From a checkpoint of a small transformer trained on Wikipedia.
Architecture: LayerNorm before each block, rotary positions, no biases in attention or MLP, untied embeddings.
Training: a variant of Muon for these matrices, 5627 steps.
MLP neurons of a small language model. Each row is named by its layer, matrix (down: output weights) and neuron, and shows model dimensions 0-127. Each number is 128 + 24 x the weight over its row's rms, rounded and kept within 0 to 255. Numbers have three digits each. A neuron's up and down rows have the sign that makes its largest values positive.
A block is one neuron, or neurons of one layer that tend to fire together. After each block is what it responds to, as a language model described it from the Wikipedia text at the highest values.

L3.down1:100099115198115128103165121143099139163112119171119114146116117107099131160104154138154136126176099136131126125181126097150112140155135119119141106188115119133136152112138140180144106164137106138093129095128132091120137141148125101127087127114142184131133138113127081150138107127097134132120124075123051084135148156104145170099133129118142120103128102167137146133119105159139103081091
L3.down6:117156113141107151130108081126121107101168145147144114106180125132133124115160147113089075151124133129124126121148105118120091071133139142089113143150116134122134150119141116093140113154128134116126119085146139061126136129135080159170162118098151077085125118153116122148139133131080083096082097112143125118139109097125157123135115137090116133159162119136146123131118138115153121118128
L3.down26:140112108104158116094124156173120156137145130147149135140151125174122173155106134042090129127157124101110147134138155153111168134143103081130126109125138161126172091135142140088134147105140116129133172136152146139113168098133151125097152103089121121130139125133155157161154110148108125094165142097120106113133131163133132076113153151117140142141113123156120129135139116130164124119138
L3.down74:163148144145119135096175106128114107123107132110132127135144123090119152131130177087133096155133155141143081108142136146176123126147135112102128187176101165140142101125147123117112147179169196077170155117143133186118145130094135097148138130131139147165130118205158103143129149168119148142141093138111140130116157154108140140143131165110154116111128124173155095130107136120132167136127
L3.down105:078141112108130147079117148154110128168138158111132090183139184118141179158130125168136136092138163142163139060121151111152146160101105126167175138143142142121138161125118130118133150105134146079107168102121125135153137153120142143098104140124143100081104123155097158128159162065127122160155119131151154143177157159148120175169098108137153112177097096135146152160136136137098129126123
L3.down106:102170155141140113131152171119089131102104130137120108128099127114167134119076131131135121135122118116100094105103158138145131111181129142107122117174115132136151137143133127137103177125128141137120148098105136139086127123170131124106116115132118204099155095184200108127122117113126128139142110098129091147115123167135123097151147158089094105181114135121143114109145137153153137125111
L3.down194:128091142151129117148154108162121135102160134142109149132112136092119173118141119126120113111079162119120135141091125127136112103126119104176135144145195102160152125167109143123152163104121129154132123129104118106120118129120112113169111114140171113114134128114102087116148118166089102130197136121106110085127145121158127155097120143151129095146189118106151092171155124112124077110142
L3.down208:086134131122142159116160089107151108125138139120104124125092143124095139089155115098142159114133137153128136119149131156097136153105140130140116158124080189135123111122157148129125107117125104085150106121142138124164103099121133141107075099162089121151150131201106109131136179098145130100084162154130137153159135131135094103123135131153113120159104127112131129122142127144115139146095
L3.down236:155162118112107137106127096158085136145110115145148173128106170112103116132131123119125154127141135116132131119150134152139110121117134156118131139109111103154142108138147157137134125157142111105128120112111132109135131141131089125120132131072122137125162125225180154106160111116123147148130113104163128168163151174120163146115123138159129132107158135133119125152082126136092126122143
L3.down287:128174122136126147128109113139103120113112159126097103121136141100123133113133131113096121140147145120150145157134144120118099101129098154097138146129151136134161132113138120149141160105119073097084151153149155144122157073120130116154128120169111096074140117150139149124159147149138120102184134120119083105073139103174128129079150123183183152181080141198103149146114133139138095151129
L3.down312:123140137099144144176145115141168086136113120127141158159118076161099145140126145119121110130174110162162122128105146156090124111178142076076137159114121151135129119116106129128117123109130097147110114101106134151135112157125118131126118148119077078114117116134160140093117107125142170119138121133103124103135160104097111097122139131122120088111152084158158117125106121125088100101111
L3.down596:131123118112104150121110105108132130121157139121112102092116143134159102128145141128113081148085125125119150103102153137143144093116120136140136111081136119115163163105126140128168115108146175161139127127149155104161084116106084190136148176164171121127100182082110094082158167106130136139139103125139089116119183145158121137129102165127135099106137121138117124130131151144126114124166
L3.down618:148091100109107126122122103118140100163144088130126134118153151142148119163136053111135122136108079151097140144150138108073119104094166098135136172122093099127135123164126127172113072144099102157143130139125134114157151133138137124108148143073119125131133109117144156085132158141140113113132103111137114097080113116126151097151105117111100118103102164119129114105138130155143146114082
L3.down657:120077144159122154077126150111113085094121114128137151069134125125147140110123152146152126114178145122103100152096141125096087136101119164159169140147156178150117085177125147179107109079114166104096142104131114126127079107111123144123107118115150141129139177120127078177095131138084100120109107135150125179104140155136132123087137154127150159129136091112123128105126152131151111157125
L3.down747:140122138124144129133140151138103094102076117142113152121108112133143102095079115134127136104098078114104127116157149139180139107150146151146144131141098129118129117145155129151121138106158096108138159121163122132146155117108131154071121138092167164146115111196128138082131111092151115147115124093170136112141141141158126154115141118157108122161104126109122113147147121152135124092162
L3.down828:149112123152145133121161112129137105165148139086115144136091097117128146144102105168132125119122109133141134109151095135143109123121141142114120135167105113175059120165167152145116113128106144103129149112095102136073140157149160119108120158162133158135153119222155118099143097125137149175076079145138163109142108109132148173128140094124137076155131127126162104125161102121147085121167
Responds to: End of time phrases. Token closing a leading date or time phrase: the comma after "In 1598" or "Historically", and the season-year cell end in sports tables ("2009–10 |", "1974–75"). Also weaker on clause-joining "and" after a comma.

L2.down126:118100090070137100155155147112119125111125093110119115167142083099142101173149150097172116174103116142114133136090135113118144103144140125134128137133097113094098118126144136147130079156065146172114143116154096117109140144134172130144108091127124114167114118144127120134126101130132124114077152133117135102087109129112103152185195132122156103140146115145153113150156142128142105129116
Responds to: Wikipedia section-heading equals. The first = sign opening a wiki section heading after a blank line, as in ==Career statistics==, ==Personal life==, ===Blackpool.

L2.down121:115128160149090163129166141123125132104117116075150172104148118116137147161125120139141112107123140145125101196182122085127108128166156125131148118118104152132166087141120137162170181137134119097163162136107154091142148115142154108112145130101133140087151115117108147172097115134134151133119119102117177123102145119155118153152128126130136111102108117128086098108181073140138124141084
Responds to: Table cell separators. Pipe separators in number-filled wiki tables, mostly the final one closing a row after a number; also perfect auxiliaries like has, have.

L4.down52:122100120163154124110160134144125133131087122112112146115126125105133093155118122116149118164129095094135120166103109125124131148175121136124122124138117137143118157160124100142122176142125101121172176107096170104118185145110159123131150108098122082114120118176120100118095129137112149162103175152139140107151127126126144127139102158092173126130117085115158133125163124127144096109132
L4.down139:142099139141145153131149173116152119142107133144164134139106132126144104129115161106155136183120126128134126212129088134123141168156159144124125134141148128138127122119123094157124143170136145129112165123150157123108143162149141112168172105131124083100136100149150125125125126153157160148090147155148160106128107100102148128134119152106144123139103080137127176126114125130139097106136
L4.down178:129146093097158104145147123147128106131108154167120129143144144101141123192131162107143164158136130096113083120116133134149160146144104133123093110105113139155118133162132063139113138162137146127174170152121157118099160130098152102105109108154160129117131141225111112126090132157117152107085136153106134093171121094121150075162129113139144137156114091133137150148143115128141103121142
L4.down482:148119084171136135109139149107114120145099139149115134144118112093138099172115141107178136153129105111112105168110132103116126147102138121106096123107112118134110152123136082110120154164137089143148158115108169096111162146141156130142140099138120134080109156200101141103105148161140144125103171189109134135134072082095147103174100134118130109146079075146166176136137150105114109103132
Responds to: Section boundary markers. First = of a wiki section heading right after a blank line (==History==, ==Discography==), plus sentence-ending periods and paragraph breaks.

L4.down59:154148118154117089126167151134111146112188123132136094120177150132117176136128126159127138157165113125071127139081157134125148103164128149098150143161120144098163150163121106194125106124140083114159144153142164111122130111103131165170163102194121143158108115228141141103123130162152149104115157137096096098130140125141119149143132137116094129165116126127123187120156102117165097136125
L4.down435:157116122155124086124164115116154078166108108134134092117091138099133131127163110169127120162127130084134117116109152154148119132149180107117111143121084108095087122125166119127126125067174140145129134136082128141119099127119125170160086122158137119080124131243139106152142147116139134126111135158149079140111132114115114120161088127100129103137117095141123153178105123156125099153151
L4.down458:170142129124123128177090108116081156120135112113138120123113148115102159139124115122112154111138105146146094099119117170130137107114144137114172128167165097119095095167138137099146146137143108147159158116179118141144103158104099147156107131137117104115089102177081113064129116138138108107119092119097110133151121095108136160129106126096133105124138079119128108156118163127126095112165
L4.down572:129152112162121136131136129076102164134135148114130167125098091119117138143163116122134172143177097137095112120139142125154103143099153150111167100137153142135145134132138114121120069114132127124131129110160083114127089135149118144168159081180150139133103086178126109133112095177137110133124133128099128208130110125146123099189095156116118189095131127209145153130104137143091133156142
Responds to: Sentence-opening adverbial end. The comma or final word closing a sentence-initial time or transition phrase, right before the main clause, as in In 2005, / By the time / As a result.

L3.down21:162156116086117088140118169142136136170144102122171061113078105109109117136127143120111133120123070111099127188147107143136129115141147123103177100155138133142147124121089136140135124122124088113102102139137145160111133157126104121116121116110110105144132101189134165128117148079128087133096117157130118170102110176124179088175106107139123162129145109121112160142134111159100121129091
L3.down28:142143139129145109139152160142135140117146118103116125098118118103109104108138123139143137111129138083129097129105097157116126118098098153080136112164127114111156131165130144141110129073123139107125161142103147080139120120100123137102136118132182105162144109077114154140111137119107131115113132137166157128126128132129135122129119067153078068128126100119084164111098110148095146078160
L3.down46:174129107137104105119116085074116103106087170126141144154155110101141100110101108141166160107088084110150160090153135142126141172084143128120149127102160102145102087152144098152152113113123142147127141139115124130180126132136156097096109161115130182121105105169105149135108126123134094134132137149148111153141097158139099157130113126132116118138146159153165103111127176143117106104153
L3.down96:119124129136111142105146153107134103145152154127183102130159101059143137152146150115089149125107145108095121111130121111159114080136119140088093130136137130117129146109158120146088129101107150158114116156087097074095135101100152111127131109144131137115105147118117125150119130145127141099071113148164162147146136122112192092163155148162129088130098168121129139139097103157169205152122
L3.down266:190113090135121122133123113109092115133128174140082128145120102104153144168103173146135126146089155159097122154124119119159144183137103130134180151149099140157111156128135125155148173095138120173142146111167134091129135158125152127137114128163121164114153128149117145131129159160094141133066124131147137134118134106107128167126109121126158144141118137160111140159168134094110095113147
L3.down367:103131107108131052165125099148098140124124090132148156136096155166156133122133132158109117165086107133107142136164131114131154105167130114103153123113096137126104112124134140165141099116116136147120143092098112115150151119159119161098128186110104131132148152168098158088149081161098172127112153050127160139084157094115125123152105108172112148109115153134108140127164171103134117101165
L3.down391:123087152113124083155134158124144090101172136139166100132121138129104150114131163121130099130131160160104133158114097161132136128134113086157174087163159137155160167118145150106166114114138124136099079142135131077106166135129121110122134137122162101142136118151099153151104097116116111100089126128143111134127141182108127127167156151151107168128132123123127125150157090134129153099148
L3.down410:111167114154146120139105103115148102146095090098160152128094054113117111150156122128127127141106155130164163110148114117122103127121145142145162128151117147105162127126166161167108148126132144119114129114138107143151136123126134149105154120136109120099083168196133142127124118125174126156175124139141186127172128168137142120117138167119119118155099121124134118048130107080138102139101
L3.down438:152152125123101106140168094109123139145131167118103125118097123108112159163131110156113098120172096159077073112118112148138088133128157152125091155171118117119141145146126136133146124091108122134128148125116130156130129116120128096116126112169140122151131111197123143097116161110116159091129128151166127064100124144143126138121109164117177124125151185164152114128120139110162100114127
L3.down670:090109140160150127112133155164086181118129141186096131105109127108099126121095118095112154132127111126086100087125140119136092128116135123103133126105133153082096099101131122124167107138102114086074152148108134145141093109125125144129097151133133186116112131148137103131140105165149112132161107116132097133098150129115111134110081168141130120135153098135144145136185162158159086155108
L3.down678:120140120137105115134136168151141113164158111146129175136135131104141098193121132161069135092141099158120093110097130115144140092118109098117109134158155087102154166119106160101108142116142076135142106116105116153140097101106129119157111123149127139168136083161114130143079129197087077188115129173154148105123135134122133082112137141125124143169137113133147150148125104117144128126111
L3.down688:144133094100134124102131099103120125106104132144122136103096107121151108126126136106159138107096126161203155114195123189122157146152131110125144114150157117098099119183127107117147153129177148104117119092130140112121142130101112139145112102140090185081141128132110110160106114166123145101163145147128140157144113091165111175123130146165122104145113146122161091113158128151131122092100
L3.down708:168089108138176088105148122144121130106135116139145094161155187159098158105103103144113135099124179110105157194141124117165121119102138121146116123119149159163114121122148143148122120115073141115114108167131091113121112131142130135072105097146129160145163133087136116121114134177115151124158127101141136154140148132136110162167098161127139147097130091162081137121118098125079156104148
L3.down727:140123107148139150148129096120121149113137095154130072103127146148145130142132097166153118160121168101109103150169148172115164106108132120102121177138091144114136129132083195120105127125154113100128078092123092151119113142103147125121114110137081083153122135144136087132102126130131155136130110137127121097128088175126125159110142137170120164131101171134152139131154118147139118158094
L3.down728:117144138091156156133114119122137176110147088146152162093103076183113124134123081146118113167162127131110108103137169151085118103171158124120091152125159130117122153084136120141117098100126083157114146119154142107152169132161160133143130120104127131156141087125126141099125124128087091140142178131119119158116128085113124127119122073118153110108155126165084135102116138125098098080125
L3.down809:099146133085136131157116143126182138130152147113164150129065080101133114130123120082120149161127130156126173123136115096107139106098129160127127118137108126111149103127173118138125140096146137120078106159145106116132147149099117106138140169160178109146123113158108139135118112128065136096201174130113097113103110140111116135141100147105144096131148140166124136133146123154138104139121
Responds to: Relative clause pronouns. Relative pronouns (that, which, who, whom) right after a noun or comma, starting clauses like "an aircraft that is" or "the valley, which begins".

L2.down241:133147116158125151108104167104175134102131132122145072116171100113133132139135131117090129132092153159162114125137144116124139139111105118089137158116113127141112081121115100136152128137133124146087154119126128134110140100163112102101123135116132064118105104106114115131130134106137126137150176114102140132128116167110138123140135150179148160081140096115085112112135087148163172122098
Responds to: Section-start and clause-linking tokens. Completions of Wikipedia section headings like Discography, Aftermath and Personal life, plus clause openers such as that, After and Despite after punctuation.

L3.down40:138081120126098101115069136068132069155135174134080139144108125121121129115149150094161146097126135134132108134153153108091134151068109077167174141131130150123155130133094143144121146109128158154132155116152086116169130166145133160169091118109180155087096121097140107120127110130122120104146120104166144156125140163179110089101153136094131072120144132160121110121103120141148132135111
L3.down65:137151127120160109110167128137114119139122115124148168114134136091170103169156121142151144135137138110112179150151122138122117168135105086115150126198113129120109117149125112127148153152158159138136166122056118077103145164154130117137090088146132126122105127179091109142131141111116118130104141163117106086094127090132140136173168174119147130113096086137115157151135137110163104088129
L3.down150:141147115091128181107138160159153156125146128112120171153102168126133104109139124123162133093110113098115078136141127151164114120087093152140153115128070112131152185117156109130119153081135150168103112055124125118139136132160132111131114105142148127151125072247119152133120133109105090136119126160156096115136142091142121100089130114124159147145100145159111129143120093126097156149124
L3.down200:135061082107153148131110092098133101111130169169096120093132137115159170145095121132129118163115123121126114136096131105094168121084124137119106141126129137131116162161102122139123192136100183116107146138098140128129160121110144150134100112132137090126113107191127124168115146105079149146141154091112147099120127144118160129135099175135121121129127146093150101124146118148145168137146
L3.down212:090091126127142118121072122128164191121140117149132111127144162135107126150088173092155147103119133137128158140124152107105106088162170092169102081088147146121153083114153102106151135149135148100155136135119190149108104123142113141137167128088132123087109098114117175151128086154142149138155151133097117088124091099111128147106126110138121112159099118092135137123105122084142151130129
L3.down248:126107095127119127079135126126108136147149121162072119135162134093139133193164192143134127139134142105104107137132107121123148117133151123126100126105116071142128130133120086127124140136152156126178177130070142124118151144121117153148122104140106104122135116253086118132120125186138134135085157144104149084100087116096095126158107155101163114131102114148108140115131143146173103125132
L3.down318:140087154096131102133164125113181105110087142121152134154144134107154128145139135156145172095122140112138160187185150157172113125164086155128109122067109118102094149096141117148132097168120157138123111103081132122139118106148155146108084111115153122161146137133108128120135169159181168120135114109139173149163098114137151117137108131150136159120117115088137152123105090131094120123137
L3.down385:124130116126097159144125087156080112159096132084104107076123120122096164129154137121174127128105151146155154128110086157119117153164109108104098135118112090141120092121116118170123121155136133130155132133133140126101125098137160113133121114140122122124121128222132130108129110123121111132060151145137112111128092095082097150165069146094115087153154093136125142151119137139115094130195
L3.down424:183096110144135136144130144113089131148165120132124127110147134164131070113093098161122179108119116106160141173168112129139121079124095142126137122119095115152130167101115140090145124099115128143146147134131114149094114113135167114123126136129128172115097116142081154147062120139094094121140108134112118106144126138127125114146131201102124128067118123126127120145139120159145109087129
L3.down436:146108120130112134099145154107156109178135103091107131097094093118130165117115140097119142127124181180095175163141153112118150133126138167175161132129173143130101081111153060155123114135071112138111117134156112137138114132165141165142140130087172168123150145111079102116141124129132125166191101149107106129139140085119122116124130112110162113121150134105111137117161100139128108118098
L3.down463:124091124136138144157115184112111140118103123153138126138137165145116114175137157126145123094161086115158147134139161141112116127114123149154142125123130123087127121112129171139113114115144114152108151125090176135089147141146156119141158129120150144155126108133140123161122134110121126158134141163084138153069125108182091119129129126089142064129077173109141116135126090118098120150074
L3.down609:146076146148184102106159144144114128110124093107130122112092121170126078151146097151153126099100134166094130111049125099105155122129149136162184133126107151086134114135112128146146150137098118169143156124111143077096139142146119157141123166127133118110180133149158161129154131141156147087106106135151141145167120128120130130110132165132121175125111097119114107137117107119121113123120
L3.down763:107132160143112155159158110089097108111141097072153088135140097128166087172110149147163120107110130099143129144123127200106105167123135124125166141096149088128139148125117168169126148113096084118115104117104159138156115130156111133154154111108103145103144136182122143154086129126109122147099131134134139118130181106117140099138112157107157138151141115116114118116150119103117100135121
L3.down769:123117112148142117108116157152134143101137143118101127103184133099186108143100097132156131122105145140124115133115151141089129132141162153113090124167105110123143081118190128133173114168094141143113160108114119172112126143152148153136115162118080153145128091095146112084169153124096093152117168139097124132080108086123111170116110132103138149141124100129152159100130172133122134150142
L3.down772:148091140113129177162133076099133150145163145119098136125149121111165144104133114122132116167130113109140153177108103141164142150098188178135159121113113134146088115163187156098136141123158182132146142162103144080130140130144146148138130130075102114114130118109141127118098132112068132113137142125140143093137098143125116161142137162143145084131121136163111199129102114105123173148153
L3.down814:079128108116125124164111137150120137140119112151114132095087124143085118149128118159134154106139134119169136125176102126149114141139110093159170091106120164157098151117131149133118150126129112163122144108153115133136120150106145087130138119175148131088110117163129143092084092150152136142184105127106152132125126118128129121104119109099127083100103121102150105110114145136135057100112
Responds to: Wiki section-heading start. The first "=" of a wiki section heading right after a blank line, as in ==Early life== or == Voting ==; rarely mid-word fragments like anti-ta-nk.

L4.down258:115146104095126124137133149119131165156149114143148134149145106125149163167134137122111086175106109133148141120115122139080157144149164121105108125145123107162102096135162151147126154103124116111080140155145130158101113103112142109137133139097108167138120125255114114170123102130146140146148113119124135100130169161140139119109099124122097151156125168145121105117151159105105148140142
L4.down479:094123135109129121172121110137137092142133104160098109116130123155117154086138093164125147143117140136096128176091132100105130145140126106135107168083133154131144079170142127115129101121146136088116155160090085124150167095136180116122113122101123127139133124098145150134156119142152107124128138150116098148156119121111139105180151112155122155107121155125071150106131144136128164149152
L4.down485:069182133146119119168146136074143108102149141137118151136111126121124160113124149137084133186133110162137095087142119126132158102149126116123116134117121177093138114091147129121109133130192092123171102127107119152114130087147115093151089134155154125139098094189137123107149116164166123148116141134163127132099143131151141072145139118114135091113146108125154137089126135147142141116165
L4.down710:138145137096133140145119111172133095087085107118139122111128169138138125162172149080108141083147144164111160106126117107110151109115154159169114101102142193111152111100115115126081088127080126126174124125065146130100132126099142170109146130139123150141087144160150116120145104173162124143146146134131109134113127105122127129151120102137085143166151099117141122127169111148119088105118
Responds to: Relative clause openers. Relative pronouns (which, that, who) right after a noun phrase, which then take a verb; also "also", "he", "and" before a verb.